MLP neurons of a small language model. Each row is named by its layer, matrix (gate and up: input weights) and neuron, and shows model dimensions 16-111. Each number is 128 + 24 x the weight over its row's rms, rounded and kept within 0 to 255. A neuron's up and down rows have the sign that makes its largest values positive.
Before each neuron's rows, "fires on" lists the tokens most often at its 100 highest values on Wikipedia text that the model never trained on.

fires on: " during", " in", " During", " to", " of", " from"
L3.gate378 [119 147 138 116 104 130  99 101  98 141 141 130 125 120 106 105 137 152 109  88 106 127 130 111 116 156 152 173 155 117 137 117 137 146 122  84 154 127 162 120 135  84 106 105 152 146 131 113 104  97 127 103  98 101 112  95 100 109 132 218 152  81 135 121 167  76 140 124 128 144 101 165  96 113  92 174 145 135 145  70 110 140 128 159 117 133 150 148 118 147 120 117 150 145 146 119]
L3.up378 [153 163 129 133 146 153 102 144 119  86 112 155 113 130 208 165 162 148 141  84 157 102 114 130 173 121 151 123 118 131 137 131 153 191 113 130 121 146 163 148 129 139 133  83 102 105  91 155 148 126  93 125 143 161 129 139 108 124 141 120 134 113 165 148 128 137 154 109 134 151 115 147 150  81 135 115 125  92 127 119  96 124 115 151 163 152 144 152  90 123 122 157 134 105  92 165]

fires on: "mi", " −", "\n", "wo", "fo", "abi"
L3.gate469 [145 126 161  57 160 130 103 136 111 159 140 137 180 137 123 157 123 134 107 140 146  95 147 115 146 103 144 155 109 112 129 149 168 113 128 168 125 119 144 146 113  86  99 172 132 101 124 122 122 113 121 146 147 140 153 121 149 144 117 138 125 135 102 102 150 157 116 130 132 123 158  88 134 161 142 107 149 155 140 130 104 158 116  91 172 117 135 138 118 111 122 135 136 153 132  91]
L3.up469 [157  98 137 105 163 165 134 101 128 112 151 103 133 127 117 109 184 104  89 170  84  86 167 142 138 147 120  97 117 153 115 123 130 130 108 126 130  97 127 113 128 157 108 158  87 118 139  65  94 103 123 165 164 171 138 168 115 119 101 125 102 126  87 133 139  86  94 192 148 104 118 177  95 125 123 124 139 152 163 117  83 158 155  83 104 156 138 119 129  96 133  96 119  98 140  79]

fires on: " of", " among", " in", " considered", " to"
L3.gate518 [136 143 133 121 106 171  90 143 135 105 134 130 118 132 144 163  94  82 111 109 148 134 146 137 115 149 155 138 116 128 139  80 113  94  97 176 136 142 139 158 116 150 111 136 158 107  93 110  96  87 145  92 169 135 120 148 101  95 102 137 153 129 147 148 126 179 139 140 147 123 120 164 149 144  87 162 117 125 100 101 128 124 135 140 124 150 142 155 123 127 117  87 141 165 126 146]
L3.up518 [119  87  93 141 166 149 115 145 131 121 138 168 132 131 136 131 147 125 124 123 174 100  72 152 135 119 141 127 119 126 100 123 121 129 146 157 136 118 164 110 129 116 105 141 132 106 165 140  88 136  97 162 111  98  78 147 148 126 155  93 122 128 101 155 164 156 153  98 164 146 144 131 166 135 140 130 159  98 133 120  96  77 112 162 106 198 133  98 110 106 133 141 135 123 109 123]

fires on: ")", ".", ":", ";"
L5.gate143 [126 151 127 122  93 133 144 150 152 107 117 135 148 127  81 185 114 168 112 119 114  60 104 194 122 120 129 143 150 149 139 129 138 152 117  91 132 156 120 154 109 168 131 160 150  91 135 144 129 128 126 124 152 146 139 182  81 114 164  98 162 159 117 140 107 107 123 149 100 143 125 116 121  97 134 144 133 116 125  98 167 121 142 118  79 131 110 118  76 173 128 149 108 123 155 149]
L5.up143 [144 111 123 121 125 114 137  89 145 117 149 146 115 107 161 109 119 145 156 117 147 124 129 175 117 118 161 133 130 158 136 142 114 126 196 111 110 125 144 118 139 139 100 135 134  89 134 179 113 123 154 136 150 115 155 111 121 147 132 140 152 142 145 139 102 126 153 119 180 118 135 167 112 125 147 124 135 129 133 133 147 170 122 122  82 128 162 130 104 132 140 114 152 113 136 110]

fires on: " of", " as", " the"
L5.gate309 [129 100  90 135 103 119 136 137 127 137 105  87 126  87  93 101  97 153  99 180 114 147 121 129 137 142 140 140 150 154 150 147 113 146 135 150 169 153  89 113 174 117 112 100 147 131 131 145  97 171 127 127  94 135 117 127 123 135 102 137 123  87 116 132 135 127 104 133 152 179 132 138 141  70 159 126  54 130 122 151 139 136 149 124 135 128 135 121 169  94 101 121 168 138 104 160]
L5.up309 [137 157 146 139 160 124 128 120 163 181 125 122 143 171 151 143 104 114 107 167 106 121 119  94  98 151 139 143 179 110  81 164 122 145  81 133 150 102 135 130 172  75 121 136 124 127 186  98 104  88 116 165 139 165 121 120 138 114 120 114 128 101 111  96 139  93  93 150 105 130 193 125  78 144  93  86 140 136 137 136 136 109 133 160 153 148 122  95 132  97 130  85  70 120  86 136]

fires on: " |", ".", "|", ",", " ("
L3.gate71 [141 131 101 150 124  94 115 131 121 110 156 142 124 134 131 139 138 125 131 140 101 156 113 124 152 154  64 153 138 147 165 155 130 173 103 138 174 105 123 179 126 155 128 148 139 110 141 116 101 111  57  87 106 133 108  56 148 144 130 175 140 138 153 118 122 114 119 108 159 116 123 126 162 107  94 120  89 155 161 158 118 139 133 105 105 159 120 142 160 158 121 142 109 165 112  83]
L3.up71 [102  90 125 131 101 144  92 144 101  95 150 126 154 153 120 104 122 153 154  94 152 152 107 132 149 150 147 107 167 149 110 100 100  88 148 170 141  96 112 105 107 156 132 115 141  84  94 121  98  84 123 103 121 120 116  97 113 148 104 107 117  93  95 114 127 167 162 150 175 175 166  99 134 113 143 120 175 125 119 136 112 143 138 157 187  87 105 131 140 143  90 111 151 144 126 117]

fires on: "=", " as"
L5.gate714 [124 129 120 135 136 145 123  98  96 105 125  93  92 105 115 121 132 100 136 104 121 164 107 117 121 162 105 160 166 130 152 115 156 141  98 167 173  82 107 173 157 146 124 106 106  62 130 148 100 125 103 162 154 140 152 160 149  91 126 131 166 148 122  94 126 142 143 110  98 123 144 156 121 143  59 153 148 118  83  95 165 105 120 128 131 107 120  99 141 123 134 148 132  63 146 131]
L5.up714 [179 113 144 101 133 155 139 154 138 148 120 129 112 133 153 172 117  89 120 126  97 139 124 128 105 120 160 158 146 124 102 126 129 133 159 167 110 142 108 129 132 120 157 156 154 106 119 137 152 128 148 178 148 141 134 110 167 113 149 137 168 140 153 127 128 107 156 108 154 151 108 154 150 122 147 150 134 180 101 130 123 127 114 151 165 157 146 146 106  97  96 156 115 109 130 164]

fires on: "="
L5.gate218 [141 123 178  92 121 148 118 119 112 131  75  92 148 116 137 134 159 115 116 114 145 142  92 140 100 110 167 152 128 143 133 121 151  85 137 135 126 131 128 147 133 109 126  65 119  82 133 121 128 111 119 141 108 138 108 140 182 105 111 123 149 135 157 145  96 137 107 103  79 109  86 136 135 101 123 153 108  69 133 109 129 139 112  98 117 114 167 118  86 113 113 186 103  93 115  94]
L5.up218 [165 158 164  89 124 146 137 185 152 140 165 120 122 100 129 145 156 126 142 212 132 129 114 155  93 125 158 166 155 137 157 153 157 140 160 159 135 102 136 110 143 135 142 113 107 152 137 161 161 147 139 138 125 134 137 140 154 121 135 138 125 132 131 147 141 104 180 132 104 120 157 146 132 129 138 137 123 113 172 194 105 123 129 157 177 108 124 140 154 143 116 170 142 142 139  98]

fires on: "\n\n", "\n", " was", " is", " which"
L5.gate836 [151 126 123 129 104 193  86  96 111 132 123 136  96  77 163 143 118  85 131 106 111 124 109 159 165 137 137 161 114 104 118 141 132  99 134  96 127  90 118 135 116 126 162 116 118 104 150 107 161  96 134 101 152 127 133 100 130 145 173 121  99 115 112 152 137 136 122 102 127 137 134 142 110 141 202 168 121 125 155 128 133 132 151 130 130 169 109 120 146 149 107 150 120 161 112 169]
L5.up836 [158 120 118  61 113 128 165 150  78 156 124  74  93 158 139  89 143 156 138 145 143 124 126 128 139  89  91 162 142 116 130 148 121 145 126 133 156 103 154 106 150 140 139 137 129 138 128 161 108 165 101 115 159  90 162 157 135 139 105  99 160  98  83  80 157 184 119 142 155 157 129 159 117 143 137 132 142 116 151 104 139 114 146 118 145 149 102 131  79 137  96 151 124  64 179 135]

fires on: " of", " All"
L3.gate1179 [155 181 124 128 151 134 201 134 179 122 112 107 164 166 167 147 126 122 130 133 154 118 128 102 136  97 101 133 126 154 118 164 123  80 105  79 136 125 101 125 127 176 163  98 147 105 152 148 120 148 110 131 108 134 119 137 110 137 132 115 120 137  94 148 133 142 115 113 149  83 105 121  68 110 151 101  98 148 129 160 170  94 139  86 156 122 107 127 124 119 123 133 126 150 106 113]
L3.up1179 [133 131 136 151 130 127 172 127 160 137 119 113 132 191 126 189 100 118 135 125 135  92 163 128 106 128 148  97 171  98 111 143  64  81 111 104  89 110 179 135 122 145 121  83 118 108 182 148 120  99 130 134 120 142 141 146 138  86 146  80 142  79  96 157  94 103 133 148 114 115 147 153 117 107  55 116 115 111 104 103 126 116 140 155 135 118 107 153 122  97  89 135  94 171 136 149]

fires on: ".", " |", "|", " Act"
L5.gate602 [156  97 166 165 153 132 126  86 158 100  83  80 165 131 144 157 127 154 110 129 137 120 134 123 124 131 117 124 131 155 133 141 152 105  88 104 112 153  91 133 121 143 131 139 148 119 114  83 107 135  76 116 101 106  78 117 102 137 147 143 134 131 101 122 142  97 150 142 118 132 123 164 156 135 147  99  96 127 125 170 137 123 127  97  58 167 107  79 104 110 106 127 123 106 114  97]
L5.up602 [124  90 140  92 107 125  91 115 164 106 137 100 129 129 125 162 153  93  89 115 100 115  87 114 107 111 113 148 143 138 111 107  93 128 127 121 117 164 127 130 132 147 168 105 119 101  90 110  76 128 126 116 123 165  67 133  96 148 133 136  74 108 113 102 132 187 138  78 107 150 150 115 134 139 116 132 128 160 110 103 134  80 148 136 135 150  79 114 161 142 127  84 107 125 134  97]

fires on: " of", ",", "′", ":"
L4.gate791 [151 144 142 134 118 158 132 118 117 141 149 109 100 123 151  92 115 156 164 196 137 130 136 117 168 126 123 126 118  87 116 139 126 114 152 116 140 107 133 139 139 122 121 133 114 117 123 192 130  94 132 161 174 150 149 154  97 132 135 129 118 130 182 120 168 132 146 102 154 132 133 123 147 146 146 115  82  99 136 115 117 118 158 139 169 132 126 141 158 135 121 135 155 101 124 136]
L4.up791 [116 175 102  93 147 111 115 123 141 129 130  95 157 141 159 109  87 138 127 173  99 130 114 157 150 169 129 119 142 105 126 157 149 128  97 144 117 113 126 114 132 111 127 131 155  98 120 136 117 101 120 154  92  95 163 145 107 143 130 138  94 102 149 183 133 106  92 133 151 124 131 155 107 146 123  97 106 154 116 126 107 138 111 148 114 148 118 133 141 135 111 119  89 170  89 106]

fires on: ".", ",", ")", " |"
L5.gate1180 [142 106  97 116  97 130 114 172 109 137 141 152 140 153 108 112 174 167 135  70 127  75 140 171 116 147 142 127 168 164 154 114 114 142 147 142  96 105 124 169 168 117 107 147 111  97 155 140 128 143 163  82 109 128 110 170 148 167  90 142 154 106 154  93 125 139  94  98 122 153 163  80 110 102 134 121 106 137 115 125 155 140 167 124  96 119 121 143 114 152 112 145 123 125 118 117]
L5.up1180 [158 119 132  82  87 143 127 152 105 115 140 170  67 164 169 101 130 170 110 115 165 131 138 195 113 129 127 162 120 156 129 137 123 142 144 119  97 107 129 115 188 128 147 145 110 154 106 200 121 132 121 147  87  88 149 156 120 112 139 150 124 146 138 110 146 140 140 138 119 139 162 106 136 112 114 153 100 134 141 145 124 137 120 122 116 143 155 158 136 150 110 110 147 117 138 121]

fires on: "\n\n", " do", " Ch"
L5.gate438 [147 133 110 143 108 118 129 117 125 105 119  99 132 130  90 105 135 110 143 168 110 161 166 158 120 125 112 142 153  99 121 104 131 110 167 119 145 122 118 148 107 142 124  89 122  75 109 121 154 133 129  95 100 153 130 102 194 136 147 128 144 107 116 144 118 161 153 129 155 109 140 136 101 165 127 103  86  86 129 111 148 118 116 103 123 147 144 173 125 175  92 170 116 132 136 155]
L5.up438 [153 152 144 105 131 116 153 124 120 136 142  90 130 116  83 101 123 126 182 177 148 138 156 122 154  75 129  88 140 128 102  92 142 114 173  85 138 122  90 141 108 133  68 153 143 105  76 127 135 113  81 108 125 149 191 138 176 134  91 124 106 138 106 127 125 137 101 121 156 126 104 117 133 146 121  95 119 128 137 144 138 158 114 135 115 110 159 110 148 133 130 121 135  72 182 185]

fires on: " in", " I", " of", " 1", " X", " on"
L3.gate737 [ 98 111 121 109 118 109 119 165 136 127 135 163  98 141 123 107  75 154 126 172 106 128 130 130 145 164 145 178 140 126 138 166 135 128 136  96 126 161 135 147 152 150 142 132 111  92 100  97 117 165 102 147 139 162 167 177 134 104 110 158 160 125  83 118 125 138 109 160 129 140 139 126 146 125 135  76 105 103  99  98 138 133 141 124 106 144 152 133 109 154 121  67 148 121 133 150]
L3.up737 [171 150  98 121 131 166  98 148 132 127 127 137 166 119  93 115  98 133 120 136 125 115 108  77 141 104 123 136 146 128  83 141 145 136  92 168 112 110 133 139 131  94 141 119 145  91 114  99 146 120 127 117 141 127 140 149 171 112 109 108 101 165  87 127 146 131 111 127 149 124 186 122  98 141 118 104 138 136 106 103 126 106 148  94  96 160 138 140 121 142 105  98 159 148 108 157]